python train.py --n_layer=16 --n_kv_head=1 --norm_place="pre" --tie_embeddings=false --parallel_block=false --init="trunc" --init_std_o=0.0361 --final_lr_fraction=0.0 --doc_mask=true --train_tokens=228500000
MLP neurons of a small language model. Each row is named by its layer, matrix (down: output weights) and neuron, and shows model dimensions 0-63. Each number is 128 + 24 x the weight over its row's rms, rounded and kept within 0 to 255.
After each neuron's rows, "fires before" lists the tokens most often just after its 100 highest values on Wikipedia text that the model never trained on. A number after a token or word is its count.

L13.down303 [132 150 135 117 119 128 140 177 149 138 136 142 110 129 145 130 126 149 116 148 110 148  96 116 110 168 154 136 134 181 136 119 126 115  99 124 155 120 151  94 118 124 120 106 151 137 139  88 166 118 144 160 179 125 114 180 129 132  60 141 147 132 128 149]
fires before: "el" 15, "er" 9, "le" 8, "t" 8, "ic" 6, "ul" 6

L9.down373 [118 170 137 104  80 100  96 140 118 146 124 124 150 145 130 117 146 107 111 125 114 104 111 149 146  93 159 116 153 114 142 148 141 125 146 108 130  99 165 126 158 125 127 138 119 129 123 136 135 124  99 149  93 126 165 157 134 117 132 125  95  69  91 132]
fires before: "ed" 15, "ing" 15, "e" 12, " the" 11, "st" 4, "s" 4

L12.down570 [116 147 118 126 124 123 133 115 124 102 122 121 103 102  99 155 175 146 146  97 152 103 120 110 129 141 139 178  89 124 119 127 115  95 116  93 176 124 140 127 122 156  96 129 128 123 138 150 126 138  83 190 164 139 184 159 167 130 109 142 129 122 132 145]
fires before: "ter" 18, "a" 12, "t" 11, "A" 8, "ric" 5, "ard" 5

L4.down404 [157 131 117 123 141 158 161 127  96 177 105 150 111 127 141 112 133 149 120 165 125 122 121 112 154 169 155 140 113 158 122 120 132  92 111 174 139 116 189 103 135 118  99 147 155 117 123 142 125 123 168 104 122 131 101 147 142 152 157 132 114 121  65 145]
fires before: "ul" 22, "le" 18, "ic" 8, "t" 6, "e" 5, "en" 4

L9.down137 [ 95 165 134 127  85 123 104 112 116 134 101 127 157 125 128 111 110 129 165 112 126  82 161 171  84  93 156 138 125 161 122 133 143 135 118 139 105 157  88 161 144 105 134 145 130 151 165  96 116 121 103 129 147 106 139 121  65 132 132 104 141 141 112 154]
fires before: "\n" 23, "ence" 11, "ate" 9, "y" 7, " |" 7

L9.down129 [133 103  88 104  99 194 119  97 134 140 124 177  84 127 166 134 143 140  96 147  86 145 160 149 142 128  86 122 144 148 112  86 137 116 157 133 104 160  82 131  97 142 139 123 143  88 153 144 126 151 132 124 120 139 183 162  89 143 115 114 119 126 118 133]
fires before: "ag" 18, "w" 16, "ad" 11, "g" 7, "v" 7, "h" 5

L11.down250 [105 135 114 122  55 127 103 151 121 111 151 121 105 110 155 117 151 125 103 123 143 128 117 122 146  85 180 132 136 137 181 130 147 103 123 150 126 159  99 130 117 121  83 105 152 106 146 149  80 104  91 155 133 139 171 126 161 137  91 118 141 136 146 154]
fires before: "ity" 31, "i" 8, "od" 7, "s" 6, "e" 4, "r" 4

L8.down285 [105 107 135 129  91 109 119 138 119 123 105 154 122 131 111 145 138 122 180 113 128  88 129 145 132 131 137 151  97 130 141 131 138 155 118 119 108 112 116 130 123  99 128 174 120 148 182 177 166 128 120 119 166  81 123 126 117  95  84 134  95 195 157 121]
fires before: " |" 26, ":" 19, "ter" 7, " in" 6

L13.down743 [162 115 156 150  89 121 167 158 126  95 147  41 123 110 133 105 156 105 155 112 171 126 119 113 112 120  93 181 122 140 131 152  64 134 154 145 139 117  98 143 135 123 158 131  93 144 140 118 112 111 126 147 164 143 118 103 108 152 125 147 122 138 128 143]
fires before: "uc" 16, " |" 14, "ed" 11, "n" 9, "s" 8

L12.down482 [106 148 106 114  84 136 127 129 132 113 170 142 131 160 114 142 122  65 121 145 144 118 109 167 125 139 127 158 193 124 127 182 106  79 163 150 112 120 143 127 110 112 139 146 140 119 152 132 124 132 138  74 137 115 165 159 117 125 127 140 154 123 131 136]
fires before: " 201" 19, "ust" 18, " 19" 16, " 200" 9, " 202" 9

L6.down315 [144 174 139 147 104 148 121 140 139 109 122 109  79 112 152 128  68 112 153 112 167 133 125 138 139 122 128 123 111  93 117 160 106 113 108 131 138 165 140 130 148 109 158 135  69 163 158 139 136 129 167 172 120 153 168 123 150 123 116 135 151 158 105 182]
fires before: "h" 21, "d" 11, "og" 10, "ment" 6, "it" 4, "e" 4

L8.down121 [119 138 143 147  78 109  91 150 102 146 109  67 126 139 160 151 108  74  96 113 146 136 128  99 194 177 140 161 125 126 136 159 153  98 138 124  96 173 146 142 136 113 123 168 140 102  78 139 126 150  93 157 115 120 156 108  83 131 141 122 123 119  96 138]
fires before: " a" 18, "e" 13, " the" 11, "ie" 4, "il" 4, "d" 4

L6.down371 [178  93 125  85 106 157 126 113 102 134 128 141 129 135 116 131 147 130 121  83 121 169 154 119 124 104 121 117 132 145 139 126 102 105 158 122 110 199 136 102 130 125 180 122 104 123 127  98 142 100  71 148 112 116 140  84 146 110 135 117 157 139  86 142]
fires before: "\n" 33, "n" 9, "t" 6, "y" 5, "b" 4

L9.down496 [ 64  81 119 149 163 131  96 162 179 132 127 124 166 139 138 108 129  83 180 120 163 130 150 160 104 119 118 158 119 148 160 141 128  85 165 126 160 128  91 139 131  84 132 111 127 129 142 148 125 121 106 110 125 137 133 179 132 130 143  82 112 125  93  97]
fires before: " 202" 23, " 201" 15, " 19" 15, " 200" 11, "," 6, " 1" 4

L8.down101 [140 186 126 135  85 109 132 110  82 116 106 105 129 111 102 102 116 137 122  91 128 143 153  85 153 132  94 130 109 101 136 130  92  99 166 141 145 105 158 137 112 132 102 180 134 147 157 102 120 140 163 188 126 123 171 115  90 153  91 121 148 122 132 181]
fires before: "p" 26, "ol" 8, " " 8, "d" 7, "og" 6, "e" 5

L6.down420 [150 101 111 111 108 150 156 101  75  98 118 107 136 166 148 126 115  84 159 144  93 123 142 108 119 130 128 111 146 110  70 127  96 119 120 168 149 145 125 107  96  87 154 138 163 140 104 107 158 107 112 141 119 118 108  90 170 133 135 115 107 161 149 153]
fires before: "ited" 19, "iv" 14, "n" 12, "s" 8, "st" 7, "t" 6

L4.down747 [129 112 106 122 164 159 118 168 127 127 111 159 109 121 149 108 103  64 114 122 104 157 126 132 136 149 129 107 123 124  73 140 154 148 128 151 122  83 117 126 107 144  99 119 155 147 138 136 120 140 125 127 153 128 151  96 133 101 144  94 157 146  71 147]
fires before: "is" 29, "re" 17, "ric" 9, "ir" 5

L5.down694 [167 161 115 136  46 129 134 120 134 119  87 160 116 135 150 121 107 124 105 140 147 144 111 112 131  98 157 115 149  97 132  87 131 109 157 109 168 150 140  97 133 146 110 116 119 125  98 136 110 136 112 111 114 173 138 104 175 114  97 112 158  91 176 117]
fires before: "e" 28, "ing" 17, "en" 11, "s" 6, "ly" 4

L9.down599 [ 67 110 120 139  93 117 118 148 126 107 147 171 164 158 126 105 106 107 122 113 130 115 130 136  79 133 141 150 141 113 143 117 108 138 157 130 157 127 127 125 105 169 114 149 148 146  97 117  99 154 132 133 140 136 126 116 119 137 134  62 103  73 115 119]
fires before: "," 27, " 202" 14, " 201" 9, " of" 5, "s" 5, " to" 4

L6.down758 [109 128 164 119 150 125 103 171 141 120 131 139 142 101 157 112 144 104  85 132 169 134 110 126 145 115 130 131  66 142 105 105 149 104 116 179 132 174 135 107 162 161 127 123 156 115 112 120 143 123  71 156 122  97 117 135 120 124  95 134 159 129 121 123]
fires before: "\n" 57, " 1" 6, " 5" 4, "-" 4

L11.down491 [ 97 133 143  82 116 138 143 206 110 135 119 104 127 162 119 117 136 146 143 111 102 116 109 107 109 109 135  97 137 104 111  78 105 148 159 125 109  99 127 132  77 141 190 116 144 114 130 122 143 110 125 114 116 133 179 120 136  94 140 153 170 114 114 154]
fires before: "t" 19, "ory" 14, "o" 6, "or" 6, "ay" 4, "d" 4

L6.down415 [146 146 118 123 117 163  92 154 154 145 145 108 159 150 106 169 125 136 125 150  81 126  89 109 132  92 111  72 119 127 118 133 108 105 141 111 114 127  77 131 130 131 162 106 180 126 143 143 150 140 134 117 127 110 134  87 147 132 155 161 128 104 138 121]
fires before: "ory" 20, " St" 18, "ric" 14, " K" 5, "en" 4, "or" 4

L11.down118 [156 145 120 128 110 111 109  94 130 123 105 120 156 157 119 101  99 117 154 141 122 120 141 111 142 115 113 127 165 121 128 117  97 132 128 127 136  81 128 134 140 114 160  99 154 120 119 111 183 101 135 123 111 107 116 142 153 115 123 115 120 139 141 126]
fires before: "t" 18, "e" 13, " the" 9, "est" 6, "st" 4, "er" 4

L5.down1 [120 121 118 147  90 142 108 123 122  94 122  92 135 132 154 114 110 119  87 134 159 168 104 158 157  96 103 130  85 105 112 120 100 169 133 152 118 173 149 123 107 138 147 128 105 168  79 135 139 118  79 142 167 130 114 120 141 110 115 146 159  57 155 133]
fires before: " 1" 14, "e" 12, " 5" 10, " 9" 5, "ard" 5, "h" 4

L6.down478 [148 103 120 127 120 175 135  79 134 114 118 136 139  53 121  96 150 148 135 136 124 131 121 108 110 118 150 110 127 108 104 128 154 153 127 119 117 146 125 128 165 158 137 141 138 145 171 124 142 145 135 135 110 134 137 194 120 136 170  92 117 124 125 165]
fires before: "p" 13, "is" 11, "se" 10, "t" 9, "d" 7, "0" 4

L8.down96 [128 141  89 102 108 135 118 120 160 132 123 151 160 130  86  95 162 147 157 124 143 126 154 114  96 102 148  93  90 158 117 123 134 103  60 141  72 111 128  97  93 145 125 157 128 162 122 125  97 125 121 151 159  96 115 124 122 132 143 155 184 148 119 168]
fires before: "\n" 41, "p" 11, "-" 4, " |" 4

L12.down490 [108 122 124 128 146 154 131 123 107 121 131 120 119 125 148 132  76 130 159 138 122  92 135 105 150 133 126 130 148 125 203 115 143 132  89 135 132 128 124 134 122 130 131 139 112  93 109 163 101 122 122  90 101 129 112 125 125 152 110 103  90 121  79 145]
fires before: "ed" 32, "ment" 14, "e" 9, "ing" 9, "t" 6

L13.down190 [124 105 167 150 224 162 151 121 132 164 139 164 113 161 115 132  97 166  94 134 134 162 119 103 155 142 125 134 129 135 108 107 153  96 131 132 126 161 145 140 113 142  92 125 147 146  86 125 147 123 107 170 139 122 126 155  72 124 123 107 124 153  74 168]
fires before: "al" 42, "f" 6, "," 4, "v" 4, "t" 4, " of" 4

L8.down35 [ 97 103 170 119  32 101 120 129  95 135 121 135 103 118 141 139 141 145 103  91 137 137 125 134 144 145 154  92 123 146 130 160 100 152 119  69 139  89 135  93 160 141 153 169 141 114 135 118 141  87  97 150 117 139  87 117 190 105 112 162 168 124 195 103]
fires before: "e" 14, "er" 11, "es" 10, "s" 10, "\n" 9, "ar" 7

L8.down351 [ 80 181  62 102 136 129  84  95 118 147 118 152 123  65  96 130 141  96 165 163 123 146 131 127 120 158 123 136 143 134 100  96 124 161 117 108 103 129 159 128 139 160 154 120 103 143 150 154 115 168 122 112 133 151 140 147 130 142 121  70  99  92  98 106]
fires before: "i" 19, "ent" 13, "t" 6, "p" 6, "f" 6, "v" 5

L8.down321 [115 148 162 145 134 140  71 115 123 119 154 123 143 133 113 131 136 114 151 115 143 150 158 127 115 105 125 105  80 135 124 138 108 137  56 131 124 180 115 140  94 124  78 132 189  90 119 189 130 127 124  92 103 131 143 153 126 144 136 139 132  89  88 170]
fires before: "n" 18, "k" 13, "ag" 7, "l" 5, "y" 5, "c" 5

L13.down44 [160 149 112  93 122 166 124 136 114 156 114 168 139 113 152 112 134 108 165  88 134 157 124 179 200 142 143 120 118 148 131 140 110 133 151 142 151  68 151 165 139 126 122 121  94 140 118 109 126 140 149 116 118 118 114 111 126 113 106 102 180 163 106 139]
fires before: "ric" 15, "er" 13, "a" 11, "is" 7, "ri" 6

L9.down178 [134 119  99 120 102 107  95 161 106 120  95 130  88 123 121 121 121  81 114 158  84 141 121 132 117 139 151 150 103 107 133 111 128 155 114 110 122 111 147 118 132 122 133  96 134 131 129 169 101 103 158 149 144 142 146 134 148  94 160  87 170 101 150 167]
fires before: "is" 25, "ld" 10, "ough" 7, "r" 7, "b" 6, "ir" 5

L4.down64 [167 172  93 109 128 115  80 126 131 165 157 124 133 123 137 108 117 125 118 150 145 176 152  91  89 111  88 126 107 108 144 108  99 106 139 152 163 176 112  97  83 120 159  79 161 126 160 132 130 125 173 118 129 138 124 170 120 182 102 172 106 112  88 134]
fires before: "l" 30, "ly" 19, "a" 9, "n" 8, "e" 8, "ge" 4

L5.down37 [115  96 121 115  96 120 155 108 147  86 153 138 180 100 115 126 148 117 149 177 173  91 117 128 167 128 137 149 138 123 149 140 143  84 122 115 119 134 207 149 184 122 153 120 133 105 138 108 102 108 125 129 114 119 164 114 162 109 122 145 108 116 114 134]
fires before: " 201" 17, "3" 12, " 19" 8, "4" 6, " 199" 5, "5" 5

L12.down420 [164 129 152 143 112 136 149 125 120  93 123 125 147 132 155 182 153 119 137 157 124 135 107 132 130 126 113 157 136 117 109 114 154 114 126 184 107  68 128 144  98  62 111 118 116 133 114 104 105 166 158 132 117 113 161 157 124 154 124  77 131 110 187 101]
fires before: "|---|---" 36, "|" 7, "p" 5, "g" 5, "ess" 4

L8.down256 [162 104 123 156 120 147 160 122 106 158 118 126 106 165 119 135 170 134 108 162 135 140 143 151 150 127 140 134 146 105 119 149 126 105 134 127  91 102 111 142 125  65 139 114 165 144 117 136 108 118 111 147 157 142 160 126 113 156 122 106 115 122 118 185]
fires before: "l" 30, "|" 11, "e" 7, "ent" 6, "|---|---" 5, "or" 4

L12.down292 [122 113 126 134 137 122 119 124 124 139 116 185 104 121 105 126 102 128  90 109 131 138 107 157 141 135 122 115 172  87 140  86 132 147 115 110 114 135 104 163 111 153 107 133 153 114 111 127 133 132 184 127 120 128 151 124 119 164  85 109 152 113  99 142]
fires before: "ad" 16, "f" 14, "v" 14, "ag" 12, "g" 9